Weights of a small transformer language model.
Size: width 512, 8 heads of 64, MLP 1024 SwiGLU, 47.7M parameters.
Architecture: untied embeddings, capped logits.
Training: 782M tokens, 11936 steps.
MLP neurons of a small language model. Each row is named by its layer, matrix (down: output weights) and neuron, and shows model dimensions 160-287. Each number is 500 + 40 x the weight over its row's rms, rounded and kept within 0 to 999. Numbers have three digits each. A neuron's up and down rows have the sign that makes its largest values positive.
After each neuron's rows, "fires before" lists the tokens most often just after its 100 highest values on Wikipedia text that the model never trained on.

L11.down779:509590484525522503510490453458504561526509471435578469451516533475475519459483531474461475492570452511480492500481485521506475509500490489516417554435533430476535491496508502453463492538475498528545425490501501516496457545538544521487524438467527535519520503589531469555532504434546504531478544520542457440544443580500516511534459498460513501508492510532525493495525439531555497404477
fires before: " to", "ly", " of", " is", " in", " from"

L12.down484:529520595462513472531581461499416523466473518505400466494465510485553568496501478512422519531524552494528499489527393486538469519505436481492509505483479510530509455494479445478479497496563509421524506460534484428481516439499486509486518488562463497454456542463469485530542465523552526518510536482509500495499500589548480577545493503470472487566477542499526512481501519464487463560500
fires before: "2", "1", "3", ".", "4", "0"

L11.down84:521524480592548454493511469470488513509498474536469435490451423569536521500472522451547461424466540434592501493479489540503563519453512479535410467517460499499478501457522581538514468522543512467554517504473482565491470524496459509469540506489466532548519475533485506484585555493458552515518518487465446496541477498539472475566512483451448460449500489542539537487552490459509536483525
fires before: "7", "6", "8", " "

L9.down512:467496493528560503499514444481496504552495448522504610447510507513503467559531456481527490474503523502546453440553568517473559469540448477491549474536491482467507449504553507545526516582428537575464447461445533439547480483481546436494507482450531464560497546433511548441509583523534502431516481521467505534526449534487534482512490552512442480488493459492439422520473511419460534548478
fires before: " on", " in", " at"

L7.down226:503506491421517509516455472508551458420516544545429496476481526460505553526531496468492520497466481524516424497559488509579452496594529490523471572552468439518505510512572538539537571507453518505512549544471518530467379470433493403510488480498458511484499471506525540504485510526547551496563520511470485479492545476604402467487509512568503412461459534527484525560501461537471561528470
fires before: "s", "mon"

L9.down573:443499426487577474483486515452511525467438464465568499513536493433495531537481447484483550487524503532531489488529479469494493576518475381486473497516434482514506451510469458460554570474487496436588503524484489537483475506477531506493488495563450516488505516444500495442472458489484496498506489442459499529435512543511496473516539589519516550501481540513422455505467511483501437442436
fires before: "'", "0", " (", "-", "1"

L12.down215:499439483523554510458475423423509503499484520561512578479489523534490532501472510386433515462451482478547437468527527483452480545448496496546492459454491413532602553490492495478508469478489510584491401541564545557565521501440519502533535412446519465557513464545455517458504536436552579502500575504497515467513473546469463502485454481534523572513523530474512498425516450455414454458519
fires before: " by", " in", " of", " from", " and", " to"

L11.down958:453527517598505505524458487537483511539460545516484536528532552492508479530464455493483500407425521526452553451461537474467527527488485466597449440537512402505548487556425400441499560561479482496478441526517581523524547474514560552400520484469433483438488473490508526520433537508448582545572480552509457516430498555555495562501545482548458493481569438482497414481509493446524502536501
fires before: "9", "0", "8"

L2.down725:529462464527539541456482488403461568500541479453449496456463510485498551504532448526487527499505540508447494560471522491467494490499398552517503475506492545480471499437451445485518485445490468450543524526517512483514556465533459502478506562551422441409461424544411505409525554504520533549501513482538524525507535533534499491479461505511531521525496485427491550483464473543535485520455
fires before: "\n", "---|---|---|---|", " ", " Pos"

L10.down163:465495554539480441403456411446511511574461489522516529515528499586421563446474512484445471482519483517517490500489476499455487511509534529504511479529546523497525573475537520501522460507490459488469474529495471546473544517507473569496530457412450477521536409511436497503494476492515506508496544536478490471515414503541506459509471504505454530493506578481421511534529483550555494501458
fires before: " by", " to", " in"

L10.down158:535438514514464422540478586451533527463453470491517503450519521487524516543404488434442501487532529457506495496507519480504509528534440542545573448435577532515498391546512477614439472505508535513503482503474501508518344498465500428517547554502451511467511519527436421555523490534517493505502554457506512447554486589508465511489484509500520474474423501512525446532404531454534551564528
fires before: "7", "6", "1", "8", "9"

L10.down273:509540462513513552511529500503557469483520527503463549442468491512462478530471495516422499558575482454470480493411503486528508453472458626484465471499547498413440528581550535516499517501473488526522457488542541543577605527515432499505465473439480514503493509486516474563507513471462520456540474471545513459432509485494524502422474553493472434456504495502513549483491456533414570452467
fires before: "6", "5", "4", "8", "9"

L2.down598:468472528477473578479496497554556504479516426472502514583504447541478511533536512563469507534465481507538437452579475539565525535511586499441557457549481532541467473541458530564454497425443493488532506500454528469467453551492516526503532483537552510437523566528424548481531408522504523529519564491502462479520495526465419476509516544546527419510454506407521547529474515500543502469514
fires before: "-", "\n", "|", " |", " ("

L11.down101:613477541473497593474485427456530493517529514589448503503484541432447485578453527508553516514513518497488468518522566502415520576472482527503486408530553534512480396524457502462520530464431563508529475506513567460540442542588429517519478533466550488475556516488494466479493522516416524503445514534482506459510556573495490490483461524512488449491444495504514536471400560446488516543522
fires before: "0", " ", "|", "1", "9"

L9.down619:551518517474475474564482491514522512509523435532514487536529518452434512506548417413520547478540441539496504481479517545489525507523529501493497486497519459601552517478504436505465493472453470469553470492433474534588441465494463514493490428525544504609492497483502547496574508486506479507549492484502458584508515488501547480455492467528509406443549472459438541505477550451530505483459
fires before: " |", " •", "0", "=", " Area", "==="

L10.down931:578446515475545481450500482519492391473455559485542512544513495469517469467558507505602509508500587490474457453438559558490478535465530550452542578468470508484491447512417502502512608574484498514597511509487503516532497481529472488461530469476481505397588551499503501607510523483499527490499478447485532508519413451526513533513441473537512556536577428536479467499507480470506502544460
fires before: " ", " the"

L11.down915:560519551439489493492507466519422524493453588547500517549488426538490576481465430490465523489537489549503506493467462479500539467517538481549530473469555470555456484464488492430495453520465512604390522484440506410504562578548443560504460544576495430522385524455489443538547513480469502458505477499448485429451513521473474470471528432478489479466519461485566497475488541482498545412505
fires before: "1", "2", "5", "3", " October"

L2.down780:423458528454558595544520531520434468528513550519518510487569486502516553543453457494492513492573502505501561430497478489513462545524438443461543511510477521534469539504491494628517498467499466454565554527496515545539508506478529515504512491532415531565467498589539492489443462452503509474492457522472467512562528513490475442563512476539515602486478586526503579485524528498497540522415
fires before: " |", "0", "2", "–", "5", ","

L9.down971:518496583503526406500464580461564558562517448455473469475493472554456609434532484545556440452476522457516490501541479463540509465475516509621468511477537492479494444557587503531472519468491535445442501527483553497467430539495503500469504487519471484442504454511493472503545537523501496590441473484488577482412475577519515498517446481549447467483536526503487542398440543508463541541509
fires before: "6", "5", "8", "4", "2", "7"

L3.down795:478448506530571510512497543477477579503529498570542508480452518460464518489487540513415516511500525498433482465575456415518483530465512519512543419491486477549528459532429519558499567493479497554558507545479439443523451468502516513557520532557484495372509501532500472469561476499489556545541533479500513502491484472553515456499519502494466521515530452476525505530477469509565536485491
fires before: "\n", " |", "."

L8.down688:413477508505503612488542510497547549472516519522507489449420515481533500547505481529503516448473482448496513416546440525462492469509491507516563510484534504527517429516553438511514475490523471445502486513467464533556504537445532490440569509460480498430482527541521541489511544523586465504501482465422430470517459518541479489532547502517519462554512462465475495558555581494402539576520
fires before: "8", "9", "7", "6", "5"

L12.down845:478546500493513509536546467549515542458476539464514454502558459463494529509523420488511538493514502530502522473525441529511560519489483461483552516410518553503534567473502457505538501415484534489507545447528572547483577484469485471566499543525492483516534582493564463525496527506467551382473410504445491471536445535459487522487484478510482502545585470468509493525490488499479565532496
fires before: "2", "1", "3"

L12.down351:551525567481468499477542505543511474494492573444562545538549482487510549501500464487598507512401506573574503424457482496487416545544507517567515559543498495491483535460486494434487495506522517480515439524439469498462454462529523444462505465541497571460476487572515526520501485455553501553484553518474501518539443433476522523510546528514517489476463500477571575429487463510463505510436
fires before: "1", "0", "2"

L9.down943:544460515499515511438504515510440475489522535524583514496509558443493514497474402482536463536518579442506459392506539472531499531523502478503513554449426525512511425536505505555476447527486515556511468540517550537504472425485465510439487443476545474537521518540470506573480553494575497469523541542538506443470516440578496486502491504445486531480492587497485492549489464521537371576460
fires before: " ", "ed"

L11.down152:458434580445462457562490521495580532545542516490508497486431501518466512532535497459472407502476416491537450515563410531555568452489607443526528503480538478487601461538434523457487411390484504545497458466422461555572507528539498503473509486470456474542488556570471460536490509579474480524513446531538492531489528489524467575522513403503535483551449479422533559482387500486504451480538
fires before: "-", "\n"

L3.down654:520508523485524566569506489493474591525461563526536522444491496573543498384533573483515477532477420523487516516409554473472464584520488554548488416533489544550434527491466483510490464534456488532432533503431460504513517566461487573559521472507541579478550527556526497441558488499552511515541396496574513458429494526575499536549520526533485508516491494499514461567551509545383497362501
fires before: "1", "0", "2"

L11.down434:423428537474490517489564524531485462498422487512526479471517435544461543518511494503488454452542450564582535507489531455515534469530485535552571509492480521512451528582431479533502566452461521539465496471576473539548510485469424519491454505517507547536505519450531485496517477520525436444495529451458572593449563518431533517443464531475471509447504529446501464458533480569483593501439
fires before: "3", "1", "5", "8", "0", "6"

L12.down513:451493525521466520513502576489516523476511506416487444520523508493580493435464527521441513513452570536495510538491480498490482487480498598502503472486514495521526509494591506524449465528503538577497505442548579526573487501440466476496491400513460466470442495579448561586542496533473524490510485464518479438438438482489584545538474449527508434533580490493417520565515462482494405514508
fires before: ")", ");", " ", "-"

L10.down934:557488442467432504541509491496527580433475519423480482464450407455477463564553559490477534434532501523545498515452455477519573518543462400484509503517489592585534545497494451391531546468534479476494507483464499466440494485558494562533435498472480450544483479451473473507443509490496600490452543541508467439528461503503506465443533510445542522513504464497553494448448537493499570462504
fires before: "-", ":", "1", "0", "3", "2"

L2.down471:538480553521456461479491545593555496483499477452469485524513533483540508532481545518508408507550461477533524516557476520507447508478444488551469556463449564525526524561480455488460478508630491463495507550475540450494439559523462598564460568580537493454470490532407507417485565440518511519513465517509467522496499567477449470435520555447476509477514418508541488445413504540522510504453
fires before: "\n", "---|---|---|---|"

L10.down576:463529492536443457502443445470449476498485546469449474532588456555513455499437438576523534511502527613501573551568514510593554500532486505532586541496576534482483569505513477464526492566492473544555491421489536437512528503544557473525487503502473536512505447449526473568454464516474441470552477497538524534488516516520511531427506491556521519527518533466525469513561558450496454475579
fires before: "2", "5", "6", "7", "8", "3"

L12.down723:418460531497504545500498573490526451530506501543485578572500491472516507506445526541479462460420505431545517477489514496449512526524448425542451498531483509493491505488482501467524538530472527420460435525449527431481521529519502487483487464503455498506469492485533473515559512466466440506502482501522490518522461621549518484479475471518453545451529535482432462483474528518452497469432
fires before: "0"

L12.down299:495507601437475490545525527510529475437469502582433524501492533466539572510451435538429509450527460446568542522515522526508522564497493581472441479512503525472439468505462432475563583526498514463489474435449487572600494568502438473417508449554450499510492459520545528516512490462485569487488436502517582498453425493536521460466460538486552470509549480465444496473411428490464569512508
fires before: "2", "0", "9", "5", "1", "8"

L12.down460:528467424456513449556511513489576533511510486474484480496550561482468530619486469489515526486560481487524466546529531493451541530527479568521506493399547482536512514560507535509419473482612522410565417463507531506488564504546518475538453595488437493539525523550458475463517515450479532480502453569538516490477472492455536510536489462551469448505490481508536525489469516530469545403558
fires before: "7", "4", "8"

L11.down477:488492511462540503459486498550512488470432440439474483476515497501552529504488444457475518506491515525531523453429450487555518499446483461527516507523536502500525506545568462520474519519466521499487467476484462506478403471455528452402533483434499474448522491461451442493506597461482487564460476464494454491453576483504533500499407516485489494548474498505507537509457529465484501507490
fires before: "1", "6", "7", "2", "9", "8"

L2.down890:523474555493469490553519543546598480445449547555385491480390498402522484526523458522471524455452441521539470549490553565546533484539493466598470555467528532526470516511512535484534496518513436449509478552519514534540520454488508510539537534530531543468456501539529562499518533513509495513557487474497498553509524545439522519506541515512481479563511523565478460446500535537519502486454
fires before: "s", "t"

L7.down480:531423503540568524433525517459452560501511500414519536527496430523532576493504529444576541429496555492513450496468487522542501523528510489595485541503488458423524528526490511470497455481491528485528519460413521545412485429481555551536523461501571462503490535438546489514466528488409514520522488553509486463459484524493494489451552487521533510500501466573559566520469469557497478507549
fires before: "9", "0"

L12.down977:551515512506480466520531467520504512529498468569484483504442481521458560561551489458569520490534420444594514522503493487573559484544497464559511585406435439500487461534473508469566495467532527596522558525511510513501497433497513525550470507576487483453458481512442500471439542487495572473482533551506527525525418434468473544463555583553496524481520457478482509537514476459427507486572
fires before: "9", "5", "8", "4", "6", "0"

L12.down680:535529484429486457478439465498509478453482432532477439554444510521533480523441511485435501440393445472547526463516433501446435524466542514470454483511517523525536494465477470462480561517556524504528590507454511501515469523489490480411466559514495578545454440523498567521539469540485453501501491463545502535563512562501510506501474449500503565492477515498461438482567489460558444453502
fires before: "8", "7", "9", "1"

L12.down750:583504496488544556531499476542534480479507457483468450438505465536503472504523562517470497540481482520457550528535505488510523418499504553551464559541495514549507496492603425532442466462510448519518507557478543516500493555495486517471489519519547409478609595532480551441580470490547469502505492500549542460464556493543487480447443533512508451515573501534473444492489527443547473535469
fires before: "3", "4", "5", "6", "2", "7"

L11.down995:566495470509500540472521528496512453433470531468453469474523534539517507426508522442441588419511486524559507460520505462510493511479542503522488557517538473514477522490523501486482531496480525428531481478485403457502507513470476466485569506478508427454502473538546473564529551446503528493484556476508523514535477479491491508547448481499492485518446474479411544406467581470532510459472
fires before: ",", "9", "8", "4", "0", "3"

L11.down225:503499523487497484531511581497502503494504495520535520484448464515454450515507472579432546457425463521514494513420536555440525504544428492527526484485482511518508493512450522519492527428454496519470494509431540448572506483494528484515563465497553508557428442486485432506460529424550534533497495591524613473458462508436542480475531508473447484447501532459475501466521465468451548492519
fires before: "0", "1", "2", "3", "4", "5"

L10.down195:516507432501468593488483491471475508437509448442513467523528518462515491505487496536500472474467459514552411500455469549558542454440443504532482514570497448458513463576523494497420576450493492447487497506487498568500499488595507548535441439484554497487506514472584422566526549536490497488518515487535515509445539404484505433494528557513500519463541520463539450459496452584524499469488
fires before: "S", "N", " |", ":", "age"

L2.down566:524476544534500546431473469484519550467464471469459504499494458485569451585505489513530459501586487510488547550460500480433500536505563518452473493466530430540442494447567488445466544491530470511565457466552510425534513474513479530565562536471477427477541466495511476457523528465451496475502559533548487487560473521469490535458485503390467536476414523506477508520483447540426412485512
fires before: " |", "–", "wo", "-"

L2.down995:502506518482557513537495458565516539443466459503543475486541480516526508507511533475582505582461433532497431536547441433522344557511454511508479494539499464516512551539425500439493472442487479535437442528416539455553485474443439481488472436527498575475485533565511500472479529470530485512525529521507545527454471557574502536569499531428439485484494409482476536507515494491501445487567
fires before: "1", "0", "2"

L9.down742:548511478504549511533525477436492447476492438556550437469564502513447478538456539468515486436574483518476482450486491526568459451533607501514512445563476493505445546526492524547515493474579465523520478515518496459502436486474510531448514459474526492485450449509529520568587367378505506497516536430566430557462472511473460503513450525512476515518498472540511515487528480484552538514528
fires before: ".", ",", " and", "s", "\n", " "

L9.down973:512561460503512474432556559487472517466460548564516559409473523521491487473466527524479454574488509499510478447499445487473429482491531537516491513529459535545466600507422511505541443498467447471477494503513478495546460458525483496493464496464421408551486436462450461502428460499420541493454485477374451518432452573563487546491467543478455527544465501514533441510512477507510420486552
fires before: " of", ",", " and", ".", " to"

L8.down240:521459453550443421489523546463412502519495440493491435512470535494477526424478505461556427473543464502567486471474482525547476478459443508524490489477542478469447501460547551512495528466512479594468475500504480551539477468509510531470569501551543550533523463503498517500520485545454508471488523467469509484505547561462535515499411499422595571505478502527487500536486488545554477473484
fires before: "|", "\n", " |"

L12.down375:574401497522475499516558550462555458493501528567511489531458450490592491470438494527402541515501509447471503495496468429529471523508475514499462539558475535519393465530533496453469571595516510416540457564543530539525519523536476500406531534558544544467522578435481484513512427452440546461546503505528501510582477525518533470456520532427550561497443526431513461509481536465519558493529
fires before: ",", "5", "2", "9", "4"

L3.down508:427510451527474442526531510489426472539477542462565488503529477535487527460469464508465539460484511474575497477528499524464499535471522539535604522542513464497528455492459457524523432535462495548483437488516504502475534470565524496518518518418553511456536515504550470525473455486458529540490451545517422500535454506558510446432522458527405527464514504518486498432582442497432426529496
fires before: " the", " by", " to", " a"

L9.down712:469491496473492521502460462510510514444463495511536478427502473529554485478507466465450543515500543545467483515551436576526454577530469479473497536495563565445488510497465471512365571537441520444494457425534563466487582532541488506462496501464511526511497491567454482475473491522502528494446498532528531568507538514621457439512456473487491478525489596467444506447543522543466431553493
fires before: "4", "2", "3", "1", "5"

L12.down382:567502540563457531518498506498528498539421428529483447450530505530543537523539529497433490447513430617510467530485504454512451527525526559482523491543464520524520468503453522461490540551445476561459470551495452492506385477487563512444544571479466516498504461442486487519451512513493546527441452505519499483474583483493432492475544480477553515484484531491459551491473583470449476480554
fires before: "\n", " |", ",", " (", "0"

L12.down926:510533555440452455504490482546461448543458441487433488610511535511511517492540440523531504499520484478491515562562513538480524467469460541441508449497448517476479517431565521495527512465541523515486524551527499480470595465465443532555489447497483537418539459553529512481511531475444449437565535522497501519423456533461512524502431457466478490511571395538479541442499518440471416547500
fires before: ";", ")", ");", ","

L8.down540:477505489545507564477555495539515513520542532441440556478502509497600474556515441537400472456471521544589483492501457521485504512457515530467472535559462561573484492502543452476522498520510480522440491490413541468483423417499557482485527533515442472472462579505494471504473528516423536549523457460575489531461544458445510472430560532489503455540445542451513464407490468523555512450479
fires before: "0", "7", "8", "6", "9", "4"

L3.down607:439489479509588515454486509550511533441471452503413513496466475456550481443460519522498480465549502507482510578535520545565504481414485461513558531547484527464521502493452523542562540485535523460524530466533573516498536523576567493517493466545450430422460490504502484496425523491508536545528562521457489465551504433456489468480528536456543537448497511404493495477437518516513481548438
fires before: "\n", "---|---|---|---|", " |"

L8.down641:514520477450454604409470448471540552445540497537542454504452473431506511494466437467518592493462499493465497502495438467531487465509466473476510553598492571484470492466508465502404527495545490578514526456428444499490483559515525467415521486527488493556534427443552528543467470554552469550496522495560478496454555523554511479476531594483471491532464494561473515548529492500444555528512
fires before: "s", "\n"

L11.down643:424412522527560533495533484492464504433443561512510530496520509511500491482541532490427471450510554502407524499512481465504478539455485509433487489555394498567466510576547457506534523548540563500485486548453601438512510466487501522536534468504446527466495457531494502514483524554495557535527451505492472478547435547410438458521568457417471531496518461500455507481473490507508495540454
fires before: "0", "3"

L8.down882:469503515499447444466494554539459484418489458514518555491576522488540427546555480506526408523541521567498509511475516481490499503502498482531530475481476481542520508551623466416493492453471472531505535492520550514464549480459534516524498499496534511509512527512497482551441528571435586509517486524499468502487539528504480593510570486474485594504544465461488457546405477586511519528508
fires before: "1", "2", "9", "0", "uk"

L11.down691:503455474433493457513482519528419448466544458484493459539478484552512510396481483590450487548496568560420558455557483498545502541479443543470512496534580555447487566469454535590526543563471509499540415505475458478488473506508565546493481482468490428487480527478453473437508541521511473528495470487578460463451527523511553622484485492533493466541471562507454439458522485523465484511509
fires before: "0", "1", "4", "2", "3", "5"

L10.down8:537491528496516504577515543513523559519526543488492473505487449533543550518512517479469530578521475467575563508576470516522437433582486538464528464422484502529553488522461490495515552505524500530516450464522476491539457445522474542509484536469541511530484519531501503471484529529556504532484461419422495493451450508475464430545500540506498435423570456453547499469531542465490468465500
fires before: "6", "8", "7", "5", "9", "1"

L11.down549:444523486570480404505481528465502503430501534481499544467520528492520490526581513517470476536425449491560535518486499500489494566504463506546551499557504532526493543451479519449465512520535485515500480518490446477477477496510517458448535466493542497546425497495539481567486477517459496496497584502561589483505478465490489449406571478498421453450514491590526488467439550473515541480517
fires before: "2", "8", "7", "3", "1"

L8.down742:496407516421547482549502470496495481499527449542489433453534471504460541471541539420475494525509495409498503468493480464584508476530502525516576499495522526484523489514513470454480510508486520485565482497535426505487577499469513503480560435477522543537462554532492565472511442480553466564438523534506478460566528501533466464471425504491544535511541470504461513521464563534473543480471
fires before: " ", " a", " the"

L9.down947:559518532572518494508417552491473500466498539505505549488490565475543562486483477445512504527499530475486517474488563523516537474411532506532494469439462456544546476583467525520487520501425484487441450482503555563522611476459535417509462518490527496540605494476530524523508490450467519464505489518510469506487418457504438521446540553537492472467538478551515477526503526531407454482542
fires before: "0", "9", "8", "7", "1"

L8.down821:503506563513455538476446470568516423464540463482477487480459509512535491512500450462507524438506511485523445536527548517550467463511543421541515551499497553492536488465489553505499523535512510484532540435467551525489515472473551412499462529488506479488482493559463522470509531489498444509492571523480522535436516502543494486462546488548517477496486572513551544537548506467528594526425
fires before: "s"

L10.down970:568515621489463552475479459594410481538469400562459476526538434481519386493481566419452537484522516379535489460490440462545489518459500482561459505470553507505483474468530475474482543403488424458531514483536486500518527501530516463451502489477475464531475466518501500477523468402493485481510502533476537428481536505472494543477495473472520520531465464490494457479555542506488392458431
fires before: " the", " a", " ", " his"

L9.down901:478487481472529523499478497509533512481487432517535495493421439459468544534506539529499469467481533507507478503503562492511439491489455483561528459455474485480422514461503467410555533533455511548535611457490560465477491527507513492548448478461559468462427451421528400477477515485494541519483573517558456459519540511501456488529462531562441487511518457459473472426482487481546524538486
fires before: "1", "0", "3", "2", "4"

L9.down279:491509567510452476547465475502459484531516560477566477468558498478512479493487473473500521464535557516469579498457479477466535469541476448493539472525537467523517474544466492541507512501449577491499539538525597525535410531504497504527475457503493542501552535375494444484398471529600499516518530483491479510596546550454513484450473501575547478520488431467539504491528484534500490520542
fires before: "0", "1", "2", "4", "5", "7"

L12.down373:527542491496495511464559524498512486430538557482452595489446462428507538510448553532558514483444458444532546492523531496483418462523583515504522483524502522464493512413574531480597513456453567511564513508470524509491545473446514469487517511565548541509488498508616531500490537529586515521448490539499470464510498474449490554473554536510487467556439539469401505552521448491497480578519
fires before: "2", " ", "1"

L11.down740:510516538508545463415431557521445566433498548500526442505533475516548449507525456523454498480496500540464482475496506430510463496506538479474480507566498539512511482506470477420547524518514462490479532515439445546487420511456572404467515507515491472460422412525462493441592505467541517482564488423485569471430541475403455480546502433462504487464498486523436497530484456473423488482525
fires before: " ", " |", " (", " in"

L10.down791:507496472547495462491518463572516420516523470514543543501496443437479468563520451486533525512506508522501538472547474505481470477487516454483579516573552508488519475458522478471543515530486535503458482518485473547564402484495504477459512464476541542473521467542549431494587523491486432480576516490488506519502610518486443492460555483511496455470508470550544541491499481480503547548453
fires before: "3", "4", "2", "5"

L9.down226:504430489471513574472502588560518461514529470536471491543562506622506418480466586456538488531421458483496479479540476602489535559471426502530505481403518517510545484474446527474520451466489479523478453462451526493493468481439504442470586432455519533419516487504514450594526492466427489422504516516472450450525497489488484502456466466481430547438539508531499438531436524548510444500519
fires before: " ", "0", "1", "2", ","

L7.down379:493496518567495530553482505553471465536459470484556518482510481464557452464539531440536493444466482504493524510523514447469542523473465524488539432446456450518493495533476505524492527484498434547468430478452537552545531469526540413480528524456506549513547476483482522492479485479474483537457451474521483425535577438540548467476484513461524448516502450583512517483519546515508573479487
fires before: "\n", " ", " |", " New"

L2.down886:566562474535478518526515527470493524527440507519429531476458542442505491497473501550450590542555410469522456524582515451481412411517523518588528598456477502474515447514550557550477469535540422372485515494503488486435469526510490526498479410514470554520486548549481452506466439458491463500515500451512500469555435514537477468463551479542479511484497487505527470468469501468443554420464
fires before: "s", ",", "\n", "t", " ("

L7.down346:503452539476598530514508482456504518510455513473516518458483434520482523451505580532489448498451492554446508460511460473457456439557419521526422446481428538532487507542516505482480491533451486437483460478463492416511557477544480531479490450512513444555494592466494462482534502562496494527524496485517493471416572514573540492506495531497557594466485446490516534542432521443529464528539
fires before: "0", "1", "2"

L9.down253:491517551497457558476529518523514498494534466519501462523501465498498537587445453532445420548495514494543518497451559482550479448515455442504507518526566484438466536457532507553460483532494510414548518528502499509558537479516499526484469490462499540447536442479449443547545524544488524557484467510440549569449479488471579460425488546497512563500504557482487466520542465532404489472510
fires before: "1", "4", "3", "5", "8", "7"

L3.down194:424501554530503540517506506542470539505525526482457532484418553480524446486545544493522494497444488503507481564519475462560573547527560472461499529496435555473554456455439548498494455513529548458585537479500579495524476538486480541474442468553471466483469479559551522468406515529492407521461520539516492524492549525458507505505450498520483543487535471402496515513502560504596496537536
fires before: ":", " |", "):", ")", "s", " "

L10.down333:519532526571468500518549483524508500496553573488531466535541490510420479507448560457470519456546539508510485512485535497580496570476505529466484423451566504587558534485537466462524485458511502522421475515458500498510460496527468477492545522596564495518533496518550474475492468500510575524472501446438516470432467517488431514533438538526461548498538510493521476430472470436504469468457
fires before: "5", "6", "ens", "4", "8"

L2.down288:524485524509550453445493539465492566509562448451556484428526442555501454518472480450518458416489523446487551573548522501449488487508562561498557538556517554461591480455467491561547529493535499494518442530553558446572504528517524476511462504521492494462462472517457498523446465480456477528567496564497447498489476404607534465543540564502501516491522437476515532602449434508501565561483
fires before: " |", ";", ".", "-", ")", "–"

L7.down678:527463458479449454549518566431431481509580494514421499532423492515445500491474496485464509543481477484457473511489430458456527478481531560581489492462473457501469541519536545513516486477462471549502502493552554519491533511501459494476447426516575558458431485513485517520541462455515510502514530517522490616533513539464490495475512457489526424453495517536516518469521500504528492490485
fires before: "---|---|---|---|", "\n", "|", " "

L9.down1004:473543530473525459431474489459492544518465526510473477491520529545538494502564533446472511461431527486511493527532444537518485403568515517466468607527533526510525515490499479570536570506478587444504506485384561434515480450537547474480531486538506490547578449469482499482469582472522522426548486495544555503456521476459448498502570477501532518444495533490571523445471515499460550495473
fires before: "s", "ed", "d", "ing"